python train.py --head_dim=64 --grad_clip=0.5 --z_loss=1e-05 --train_tokens=208000000
MLP neurons of a small language model. Each row is named by its layer, matrix (gate and up: input weights) and neuron, and shows model dimensions 0-127. Each number is 128 + 24 x the weight over its row's rms, rounded and kept within 0 to 255. Numbers have three digits each. A neuron's up and down rows have the sign that makes its largest values positive.
A block is one neuron, or neurons of one layer that tend to fire together. Before each block is what it responds to, as a language model described it from the Wikipedia text at the highest values.

Responds to: Apostrophes and year digits
L7.gate5:127168145150157132102128134140138166126165148151128113148130142171093114112098048133143098108113114134120138137156118094163166137098152142099105146123133133112113103127121116155151144143129082098162157135103150151120112115120113160100130151132089129124132130058118120125083167143170139130147128175179164101131129136101098123133115141152133146135159135123108118166106133110108136129093
L7.up5:137138181142118151107147153145118125095135097145129145078139115177082120114110078092131143181158146162151112137116096111126143122167136115170110138122128082174126120141134122144105140090109123086101146152163097113089085174131143124059133116131097135144120167152141121120126162105136109138144149160210126127176140139089134127125165099142126117134126124170121085137129150151119135103119
L7.gate39:136112123154126094143120107157126158133151123183139152130125088153106148111122144133109129090136152108099148124126141110135177133105132148177126118110147143087109079134135171163113128111120123135139144131117137131145117154165114168123086150086064102121136117165131092179070145151127109132140134107151117142124114143125116085106134110132135109109125168113120151137129121157112118146176
L7.up39:138139126129111133161095139197106128152156115153135150151137125145112166150118098161142100125136138121096134098125126101082112162152183150118100131110114138141163150161135192124110101158145126127142161119139101138108100127142089180123157126126085144102098146102112133157128091146118124143102118125119131151114138104110092119074123120144136132124135110110100147161128128082101081136154
L7.gate93:122172161155108144114161155085138130115100122117184089122114055122151142113153132140163092144124140082151102140116117155154081170125137088089105110141129128123125110116165190140128121113093141176099106160120169126113127116079121076136116101124143129105126138140110145126104112121140112125135107130120149132167103114120150140107123120145111078165136146125113150159161098113093078139133
L7.up93:120130145151135152109154151112104164078114100104140112125111111150102119127124125124117091163122167119113139135118147136107139131113153132130142124116105107126120133149118164142127159083153140114119120160108122110142125150120106160143103116145130111138109105147105149130122136167111117155156159124116116171136116115092143131093184136142149135163135080114106111153177052123069176130075
L7.gate181:081151117178156119169164132091089178082121146136097123097117095149107124111114127153106138113125121063102110109108095172146094157121126124152084107136155104134148150146149154117101129136148125119143136101084144163122123121151105143162104142134147107142097079108126126087152139098125120137114191108117082128191120151150147135089146101118132165136117127125117145130127102159127088129150
L7.up181:116165133158141107105132135118142143096136107153091130133131131167113059134091154149134093127150117109067110098141093160126098147120158137125103116102145141115134154126174119154144118131163114140131098124104112156116129095094137133146091121164077162173135093131180155085135132167145108137098120086085065126139134143129113119126161139100137125152106138088111124128143136139114092116121
L7.gate207:116148143144138117112107092104125125133157095110092128088144096162151134184165106172131137186138119159159148114105130161125104123122168147149111138168137153137122140176178150109095106062128152158092120142116151158116141130140128151116134115136089102135148159111121123137140138159083131147143126090134129103143142155163106132077137122105164120150095101119087133123139170165090124133116
L7.up207:113090121164108150156099094146138136124136093121125106117082101143167132139130113148135129173120129132115146157160165194124155194147069155094110151125144139133153108120115146136123151144142144165113125138108115166128145114131118139171089126110117121105146086082107088136171159133081112136097111111113133103117143102114158170111122140118158111140108137140138138110123145106122129112139
L7.gate231:138113101151112168141117150121117150115101102131134090132110123185115170139097128138145140136145102119097120101106124168170150151083146121126122105154156113136087135103145148107107164126155138135122130101136104136158093056179095161175098156161095101171132128103171168141132122148171172130147149080090114157134131119082094120099151118140136124097107153151121104142156099154132148127158
L7.up231:154146106136139139169111126146103120095114073145119147118087134149152131144117118160138099153111069119134118099104122134103151098151106144139139155124091099110092094134127109100122122130086104150145149134128128086142105107151164124120164114131107148140107119093130148122170098149147100159122170143150093146103166149136114144139136129113114103118162152164097134112140137158162165151078
L7.gate258:124150129171125134146178152149125169068133119134182118124157117130163155170070136102115101127129117145100134109104137123121138135149176107131117144108153158117156145126139180098184093162146128119125156133135127097131145150122086169168117169097167124138099144126123199083137121156145107105121124118121126096129125139103112122124146118124083163149127100138155120112110109119119111130145
L7.up258:106167174135123123140140122137134192095132138174173098145117156103118127180108167158115089141120105117126128132127160143127117122114164128152078109082107157142118101135128182123171089117150151112118127119128144104106122108117097118165114148126118131172117160146132166132095076135141092142103132140138145143117134133103092137140097137101110146153143137108144145129121118135118120126134
L7.gate277:114123141115117149128131130092128158147110129170101112137140137104128145134099148159116131183137160113109097132125127165142118129112160135169155154115137132122106110121115137101140107086143087100119118104111145122155096165122073105157136110117075168117125138175122122168129134125125186142130125129105095118185148162070091139096147089141121134131082075101115134121112093174116131120117
L7.up277:122113147114130116123127106122095135148136165157119134105120101137133159109139155168132073146110113125132125104130131128159107118103090126092089158128076137135113131149146121136123116116169118116137142116115161146116158127170150134086127113141165116154094097115118103141109074107133164118076145193161146153093089173142120114147123135111110135097137103116088089126120136153119157181167
L7.gate304:072128159150128141112120156125092119171092127064146138121120144109124147149127089160059138135138116102161132085121117134129097110147105128123107111128142163133129101134159148131143153111143123152108161151122161160096115139160104084117148182130137115086093135085153112125128096151198097136108125144127153114144100133151092170119119102137119151092118144153108154133151128116123121136118
L7.up304:147126094108125180102120141157163095110134116125101122115111117084151123112149120122111149112091077099104135124124103150162115117149118101155129122133127122082155119106116111137128063097136143139086138104113108152120078118164102106091178119140119125121055151121174098094095134122124128133124150140113109095104157119097125114088120114135178138115102147147120131118094174124113136165144
L7.gate311:121087140114160126125081114150153102184154106087123076116124149145139183073145113145144105136091095111106141130094090094129125129109131155105126082106119132122175142197148159134091136153092146148175147157134131107113108126115150079117132171102128158169127136116085102164119117106173119120157112143123148138157129098132181080126143096129111116112125142151118137116121101130134150143110
L7.up311:144118105115113115145132122141136096124112097165132100154078133173107112158134068141180103125143162105160105175140091088150171133141127152120124134121130110169156104120135106107184160134106133121141144108131124070139155142136158113113131149164142139119145103157129138114105138099123107112140130139133144101119110121123101125150134133179132160105124103145179155120166173145122145113152
L7.gate320:157101124134152159115155099133112066181161123168132122130094138156097112100143100194140109113104158130073151151136132124093139117131123167123106130155113139155119088125127131131122169086113120153116083153116143156149152095119155151115126126127107146112108180113127125140145131131080084152153146108098134111150118102129153097099176139167147146136147175161118159155135128107122155140125
L7.up320:128154105141164151149118074145154140127114137133115107130105101139135150143135090141102143107117150135111100127153167125155131155105065179127113165164129113141135142098103125145169172129152142075173105161063121153113135102088141098075098129124112115138109128103087119116104138186134104144143136139123143108124138153098155155124127111126149142135095087079108111107106160128110107123139
L7.gate358:153178155143127174048154127149177105091129139101128143149105104123147135155115102091123124104146110161088132095145113096115100123132125151138147134105118134180152105125136156142080108135162129140103130143104133150109128131114131096135138113136135107114129147174168143155106087084093144102124082108125129130120101099102105157099123047094115087168140142127129152144127085111106144134097
L7.up358:148102169133128098182151154105147128103106145137083149121103163127150121142161133127136126126136126150151168096145159119103129133164114138099113142145125110144141123105107112128142101137092124132144128102140152141160156126132112128134175133142143152094119159123110137118138131099093152088143159138131058125123082129123129145110137110141160092105092124112166162162153111096114146164127
L7.gate359:092130091107139113136143161103144150164121132106151084176146141121175165130110147162120160092097111138104108116105134117116128113167113145106090134083137111128112129143124130086127164113136153154166099175119127092150158161143104136081105121101114112139131138088167141148121173147120135172089154142151140116119166120139140117113130137197117128140150138147124114136085157141153121167106
L7.up359:176130095124132125131141144110125149159128143101118090117131158140124146142133166119161137121134158154115150119093122137126188119145107184120134134119173101127151163169121100138120118129070178138124126143146124113144116124133087145134114167117115119119148170078105156138118117120153126128119142132127120113148161124139111074123133141168123159148154097161131145104106128129139137171122
L7.gate396:084124127159114084100128168126141164189152092117090108142160126151145111154135153135124139122107131112105140061150136126135131125120134127153104150148164160144115078148130140127130145122172110123117121120135114108147118117151114145135125189117107122140106134137134164107155134083101124140127202144138141130133131153147116140158101092126100100128140124092143141128112138154170173190145
L7.up396:122094159131098102126125149110138137170165118110115145139142131109075099138100155104166131115121170144165117112158153105155106158169125134122115099149158145133091074165111162141141086126136141121122096152104127154155170148139083141170103123124096127100131111087115122157121172146134107133129173157073154130140141128149180141129142110121080136106147115121108125116152144115160165153088
L7.gate449:125109112125118139098156128152155104148114114095155122095159127115112149142104138173112116147085185125101160119111116129140138157127100121133093155083168109155109117123133147115163128125124120074094096122099115134123145106187116085167146128135138115080158130095178125125128077072130151166150113064114122075129138165100084130108113141091143123145137123082144104131144137108131122142126
L7.up449:151128137146099136150093144140137088099128129110147146164116133151092160123155150120125107116148128102116125138139143119081135114104147143145112102149120150162138125099127163172123067148111162108131125156136143132127098090132136144121156098065108075147144088140143148113144109159161136113143137059087176173095102166124164132120157134142137159119129136139102101127136149169108092102147
L7.gate473:126098114095145143122120100130106166124098092123133149140126132099092102136140098107145124116123148146137147114124133139131093092154133132122095103070147114100168119177105138128150116109144110090132142159124151141120143144146111105104136122166131117110120104126133087143097164083133112055132178113117130116149149096101117110059129153157150142160185120085116162076115107109151093142130
L7.up473:147086102124151129158139124106126172132159144146078115102138138117134105117128121120140145104124099142113191137108108122130107090151131103134090140125164160139151114127061092131132130097150141126146160107185123101083134119132147099132138129129095121130132138119130093166151160144168154106168098121124135090106100121123132070116161114088103101138086104091147086128146142136142109152103

Responds to: Word-initial prefixes and hyphens
L3.gate142:107122135134138104173120132133111152152154100132097159137146113152141135129146093141155130172139133126105153114176163116085150132096115090133154146111119120102135121159156109162140086077136085144199163150158150119111152170153134130127084087130126120121149109077143134116136106100140157142129141155138120137100153136090121180152115161196178107135113142141085100124106134132141135137147
L3.up142:121099127157125115137088105121132106148129123172135093116124101133157119153148141140123074152122136093144157121158162154089139066087105095153118129086095122078130124143101160121188125107084126152114119121163125123153093141138142110153097100101135109179103135104133112131111162056155129148133132121156132114119133132139089110125172139130156103151139138124050126140170077095123119169140

Responds to: Possessive apostrophe
L3.gate326:128123130117165162163140119147125125151122127129092092053145102089104137130127134140140090113126119127128121142119089144129112123170124133135164097130104128124166104133160141142155128108125113148107101147097133184142146143101130123110085134119103112129102113091132140131123067114150095110166115138138106145129075099087128103083135133133124165136143134135124155160138108098142104152130
L3.up326:111139126113118139167081158123121103117133104117127120088149107114160114151101107108108110127139148141092152159107086124135115083149111149087135133143108138126144137097091114113160132150158116129176102084151180109114137129105160130115179134154145132157129151111141121080125140153129117111127133116111158157133077141094123131091114111121101137133112116153139173115137169139138099141107

Responds to: Possessive apostrophe
L6.gate18:143171122173090095104074114108120133110113114143129130116144159147111087103140147126130113098127143135140124127172130156142154111142126144127106100145174181175145097080121117121119073134080100090101129145175098129096106125116118137091114098131125103142119106118169089116107130160145102126140128120157141123110128176136106109116143109166114089123117119127161126142113143096173116144142
L6.up18:164086095132180121112103137153120123110117108194078112129139117146137132122172098116130126128157099101103104140102126130110096117105121123112137140110153138121112151111101105124134141099157140157114126130138120129128055125143081141088106159151104142144149132096122137121162091105167136133132131149114136133175127100069131118106103108174101151162130160162117130156133142137129136137115
L6.gate44:146128100138107104098119154153123174144114104108136127093107142137103114150124154153144118135126120126118101130137110119105185163103153103106076155144130104135146130142154148153197110114095102141131101131111159101155108153135150150112130152120133132136109113179141143145091138138155135119127141138066172114148106104106187112125178172166088116178090170096116113125116116156143106134107
L6.up44:100146122104148129148135141077118119128141152154145135108152124103111159085133173139161163145157060098089172134116116131128144100132121133121094118162111141148150157082122153126125104111159083143121101139134155168176114163104087123095138139173129132147120133092093134095134156182121151158133138117141100146077177160094109083152140123161099150146124129091149130088118152104138156146140
L6.gate167:164099114131147163121107157137136118159181105132120141111145093137132154135119135156159149117142100110164091141156121113144123110092150170120088109083159113149074102112129143115084128155153102127101132144163136140105097119107107108168106138126107151113118131120154121117146131137172160136159106108139139141108107128136188102071124155097116123121122138106107128140065172127114112130124
L6.up167:162143144109154123111120137123100131147130116139087111128097139170110160086085130125160145101138178129128122106138112088161138122095143138121103128114153127139114112114123160142105129170120098107077182092162098182119096123109120122126123150138067101108096143157148130144135151112170153132162136072130137097111125134147123116103129160097116141096135151140152162119112193124138177162111
L6.gate169:106126140082131147123094164112163103124131140143115110131139126102111152127118086113059156086123123115097146132126097116120114126089099114122095150129101118073159129114114108084124107151096140131132087117087091113126110137134122137099122116164117121128135134130145120139119120132151133143099140127128089136124129121177152143160106100174096144149109126106114157113114145135148176106172
L6.up169:112126132124119156128121155092132115141155129155120112089136126121141099131184149166110164127119105104111132109109076144116065099071089107123121084137114140068156107134134158124111075127111141088111141074094129150110120096109129101098100128121102130135144140114137125125156125148111138118111183126142133127153122117121154123136126084129135109099104149168090165109102160108125146113129

Responds to: Opening quotes and hyphens
L7.gate73:151125126116117096133140144089171182099133111105092114123138096082107173115111094119162088080106103096131131119084145122133122139140144099090126148105141119147140138154108149126120113132118145137085122138137119151127109095098150121125139127139096151143135100124143143093177124115154115146115127154125137108142135094121136094122102142132144097148143132177136081081139073067086113097141
L7.up73:125090079098118174131102171122132144114172121123094090095132121099087168123137131130148115116097105107127116109118113138118113128131131112127109112142104127110109165159113180122137082115086131151092085136144096131109135096113165146124088129168140154098135170116142154136182137105114121131116161141142166113145128121125145112133148149138094102084124089174101086123124070112128107109107
L7.gate83:146108148152093141148108117076141163161148172154124185117115123119130112133125110122120123130093114168161119114162141128144102142094126124112102112106090116085144145116158146148126137120092120149114096133118152115105118144076107109131122140166116153129089147128123135139139122075112139123135118105168131159105151132100149103153160148149148201150141098116102144121093144116091103144165
L7.up83:174123106129104121090105150133122173179154167152101165105109134149084169144129166120130139126128143113107126117112118132194109127109140125143124160088112150111152118114160099106131108109103159140110116144167120167089122110110139076165115091133091159141130173106114104143110194110141104092153135119130151114118143117154150102145172124115148160144137104148124157128102150067143142156124
L7.gate84:127166130128112142069130078113175124117125134145121144158164111103072155137123107123132110123126183101106119093104127105134113154132121145104122171135159134142148108101137137130085085114118117147125163130098140101158157101114101095131131067155121119122126083136101109142112079146143118108109154090166157118107126105149148147135144092143170119115129151133138139105090125159138122080118
L7.up84:121108146152146094110133114137166097147132094110182164093154103132117114177126106155138111109125106151111103104170143083103162158181102114122167124120152089139141096132165137145117102102133141172141120152094112110129108065122131115113139069147124163128136125129149087160095113132142119122077149156142096123126150125147132147098119095139196136079161133171131150114111091119154146135120
L7.gate86:133084120131105154082123146139184120127149103134178147099099092155101166123140123119123138106157108098130143135142116095098146109165123149136124134128131132130127116164125078179122137106097104119131183136127143138132144094123138116140131144116145181159170148155091139131141146165156114110084112168098151072145127083116145136150115181162133105114147160113121137095128096137107138141136
L7.up86:111144098111106113156155109135073118125135144132179136100158098137155127139118133048118119100150142124132125054113121117136143109141128177067163130137147161123171140135097134132101113158089160128155109122117093155132152123160122154122101111111117133130115150151107132138104108125174149156158121122160176144081139089139149086156129170139140131129132140150114133145159154150150109156125
L7.gate89:110128092131127106091146147152133116144148125102056157136113112119162131167082139141124149139130162095128145082132093108127180125113133111152102170129129127115118135148139141154141117135170114144133132126133087113159131135108133104098132124186159128108153155109119112138140110167159120170104092126121122136141120095126108128158146161153165092145114104162126148114142144120112122161124
L7.up89:167148164177149124132184127130133137123127142129149120141106127139176168128131075106129149125142124131130121114150105115120121136152150132088102142148136111139147144126126075171123117114074135114128124102112125117100110160101114118068135074145137136144170103145125099102132126119144131139079111132102139126143142099128090063104161138150157147153090120123170090087137072142155125135131
L7.gate167:127136141141125144079118147095145146126132098104149070110138117147115137100133147126127096174151124147121153140105116122135173164118127097154134130152117147116154138132124093090145132094092152157124113155113155083133115133099132118099128145153126102140157131136113152126132117149128110126098141131157170085128171104144130111140141109061084156116142090085133129084103128110138145115139
L7.up167:149150091108124113137101168100130134112128117110107134115132127130133150127104181133112132146135119163081153120109115133132085110098100146102113112161080116100175157127117135133145118082135114129114138139116145118094125118161129091143129132111153126115122149152103163097114070155165127124123139118160115152150145102161184091156153164138123123110130160142135154131144099127129116133090
L7.gate192:152129151077118160108096105137116197125135121075086113108107117132133105110137112099157103131157094136131107155126141158144141145074151149124087111104140111087126165099080164107125135112139157111124160126122114159129131130118140090152159160172126117124111164093134106142107140134154145143143150128071124134130156123104174145114114129127125117114071091089085136171111128132167149131151
L7.up192:119096149133130142126132136119166139140086122099086098159131091106079112145149145079082139166140099138135129157130152109102143151156067117100087087144128103118166155149121134102101107090100131127162151119092165155099126186146121159134140138162140073113092147105137115128126081150097144142151116150113096137122106142125124081118157156136144140140106133155162116119111141128138171134125
L7.gate208:112123118175105113143123137096117170168107095107125111094135152108118121113169142156142122125108118107113127102139107090125105123138190111127103193092134160111125121104117181150130106125174110141094149150136155094138144158099131115120118134166151154100157143119138084105154143151142136149104127128147151141135136147097135092125132109151148132129165139145103124144135130125088145161117
L7.up208:130147169131114109115111141104115154148148117098142120092160087140101140126164093127147146147124177152162145112105111099121123121129126141098152092152081121087163150155150136132110129101146162155158165103091127163092100132125118102114102103132141093142167133138179126097131102138129081126142078146127151148184132134113128114098133118135140110098114130134149173143122145109123159152104
L7.gate219:104172142151146172122120146130143167169155149132119141131154107117085159127139164104156126119126132131109103095119143115093106115116135097137129121126104132111152086094128094175131092138137158167112099156175187126119116110125106104114124118165189103127150143109144080113123121097146201128119100081105127151152092122137149129095108128138184104120174112169113144097106118099127099137132
L7.up219:169167114124087155149113152117165116154166107126125139095113127143130164121137160175111161114125133142154101105116133151108121122104145146106114126136131105132148085124104135109135158150124127104132110104092118138112104130139106080153148137124135152160155125111124135129115115076134142088129101147076168116160108115166123185106133128094146095087090141159072144162100145140103088151097
L7.gate249:109116127097145118129141140117138124086124098108117136111103101104169139100110112108090126145067176108105115083129077140145091106169115127124092133094152132134160133107124141152150123144138098115105134151105129120124195167114121058101109076146128117132107118112119109183130115109122108158145118133127174095144139081132177114124092126164137105141142127136187144153104163153126148128173
L7.up249:097091079117163123071127111132114102119155098143145133068096109133138150131117099128116128143125144128071122137124138189134126145132153184089124127097133135178141131093124180151105139136118083157129081163149139122126144123149120131144120117126130109131137136104146123183123142122104116125149165128114150139180133138147137144142070146133113112083153140103138164116133133120149137122146
L7.gate362:123145166101136161118105105142135142127117125102110122087120107116139084073112097102136140123092142159127110119137139122132096124165106125107126139085121117086089090136103108144131101128109114081091165152120158110119133135167119120135117125186149121109098099097127127110109124138173138112136070141095130145155128082077151071093141138164128115115139150113121142109129124119139148142112
L7.up362:104109166112163156134153132106089135120153144129114134077126122110156104125115117119153115123099126085178128118124103112139141140144123077118145099094149112101150150134115140102155118103113152143105120139143140133148116120144110118164142141166102130105084128129099129122072155130122159099163127119145135125098095122073169116119130116105176129112137126152137135134088093106114087107159
L7.gate372:130104160149154127096116152086157124130118153094081138111073148059104148120110148100153135132098120130121106095152138134129129102167115163160130145136112096127191126113147147140135120115150120121124143149142148101158103130124113132119125140115137141121113106137131081116159107132146130133156108089145136145097151132138185116112152102122108143209085124156130159101167145145104160146121
L7.up372:124130132103166130136117144129085135147115120201071099117113140129160118184143105120124136128151165133181151109177151139075130139114134135093137124162116102128147105133131160143153111118146095111204141125098118122122107114148172159131147106125094118146150152176162115113105128117144154113092141144108115168107111150107140116143111126083105123150090113118136135136135114127100168151159
L7.gate414:144147099125117077129123118162122196144106155125088159116099145142080121158152160145090127144148130148118158090139157095144160129157099133100142182151180154107090179103173123120162143145149115104120140122131117133136154167086135142130152128149131150110193089198136129092114123156128096151144106101119114104099118105085142152137113115141083125107136147126127105141131154153104108155121
L7.up414:116159169091140129119145184156135122108139099114147133113111112113152118146101148107151145159098126109143119148122118135134104134112152131123162112176137169098137121106162148140112155094139070127080123135137116188139160110118130129165132109161128111144162128136139111127115133126115141146160148155143119119113105104140120078106071113145168123141117163120145134144161144112115138109179
L7.gate461:131129155151115145104106117125115117107098094122156156143148122099125083129113142120147141154189125142117131135133157087170150135092142140106124084155136095097162153113141089157108111132187186121136146119121126141117157115135107163147118095144140119152148157137172150141101120137122117144166132146129111173108087134109124101131115098125138136086126127169166157106116114112124147154144
L7.up461:122109098147125145100142138111125122104150121143119089129106137127139147150128087096121119114141150109157122132136057127101144108147118106091151148138149124156089124154128174153133126100095128078167148112170095147106176086125088125156113103133132120198167111081156123091150087149166076131146120136051156143125165088117113139115154129135114133120100131119101121126124119146175136131100
L7.gate489:057079127119093107130137131141146135131147114144100173116131135159111108122170143149110125149146135122118120134104125065146132137124097121147131150126148105145182169112127094141129084099188111159158099139118154104166143160103083102103144137124139124112156126165111165163126061118118125153149141117135154147099109101076136147147144134131174125106097180117138146097125119151138120128154
L7.up489:093085128152135073106087134164134137126156132129159153113125131145118118135128163126157132114103109124138076079146111141149116110141099143149156129141111097129140139158134114155129139146144118120103137129160120140174151159131123124130140103118086105121151154143111141187114102131127124096154112118126114150073131070100142097121124182140121118123145131142166077104157146124144144149087
L7.gate511:095148141176118142118148118137154139140136083131090163153127076140113157157103130168140127143088118149089148118094140082111180171169114108176142123126121077085103116148149137161102122108135107161161125155106126132174137087115145118116158124170153139126100111128126137141161157108143114126119155127142112106120139137108165125092148153132115118158136092148094165138125129113142126139151
L7.up511:131162137100095137110160140128110094134103091171133166107099136118125140148101119134159113118122131128111181159077151143106125167157139121138158109115120112110156155118154134140155089115124104138158137152142117172099143115175102142096176119125109117132116126147155122122134144099141110176095134096123108135115147162104147143103146108117140118096105145121140139155126081164122125137115

Responds to: Paragraph breaks and opening quotes
L6.gate83:167133107097069171168133138121169155150134124099151115121114140087109130110164102157144087138145150153097146111152136106162144159139129125171128099102151106142135132117125145129154072137158139152157112119122128122100096131144107125109130087066115170155120130095137121140159154119143119159130157135125150141126161135158165121097136130154165112098150145116106130087115112154085127104119
L6.up83:138108116135157150153119115120153143105146131139131098121110148129113136180153096168147113103154162117080159121121090090123138116109092172112081099125131161120131101095149171127135116108161121161135159172127139134091132106088137116136162145110134118136122138128168139117124174116091104133158061113101161084080142152158081119080095124103103147136117145115105131079103133142114183167132
L6.gate85:091086109100128149150136126146133184142135110094129139151128143128130084159140124104124102137113143135113130085157102107119133145100112111120149174129146129110118121163116138159130115095175125148139165128091117127141130132141133108221131109136173106172156108165160150170103176171123090166108126114104134115131133086179150138175155120169123125137106149133120117102158113136139135165117
L6.up85:131151143204127132165143192120169153116122111120135133138105109150147063121132103108131101118143159095144123129103148098099142093125119136163123134114122100119072101155083118107149091120088142126136164123107132162096122130109117110146113137159116142151107114113116110170136084124101115165113127117109136108154120090149146134132107155160133103146119130145115151087093109140100174109123
L6.gate100:121141132131142117135149132170174123087164113144144108097109135123174130142137098128097120090130089098137066089151121106050133136146134113123141161121145119114138144111151175113110123114114093126172165139134154159087131112118129110125113087131171098090108125109158084117171123149126129077089132151125127139146095139097103122171117115136101117140111166101118108130134156132129134135124
L6.up100:160112126096147141150126113114148110080160085155126144119089124129114127109154136090119104088139133152122103106143102123137150141146128097133095152111163119104084131131154111098125136150142119086176122122144134127112098094149122118132177100127117118117095139132120101157152142116126112040160086122103116113106144123134156094139130119155121101159143150140156140129123066111120140144131
L6.gate502:125113153116124129114121129126147129145134146130074135102074147074117086141146092089140137108161147071129133086157157090122130117137112159177133187134156073083141131153121135124169093143117137171139164162130159112120124129184095143105111095120137154132113114119123141133135118139127147141125114096123139136137133131151103129122141141141115151154154160116123151113155089082109111090075
L6.up502:139097117086117098149188142131146156157123078155109121133118081154109153134127061133082103100173174124108144095149136126132134146140132096114123137119136084092111135104113148126147109136139169145137140115070128143102121124161179136115165120117143131129110142154142116105103120182130132125091132101126147131147149087107098120127158173155141107133128151114133119164151092145116106113146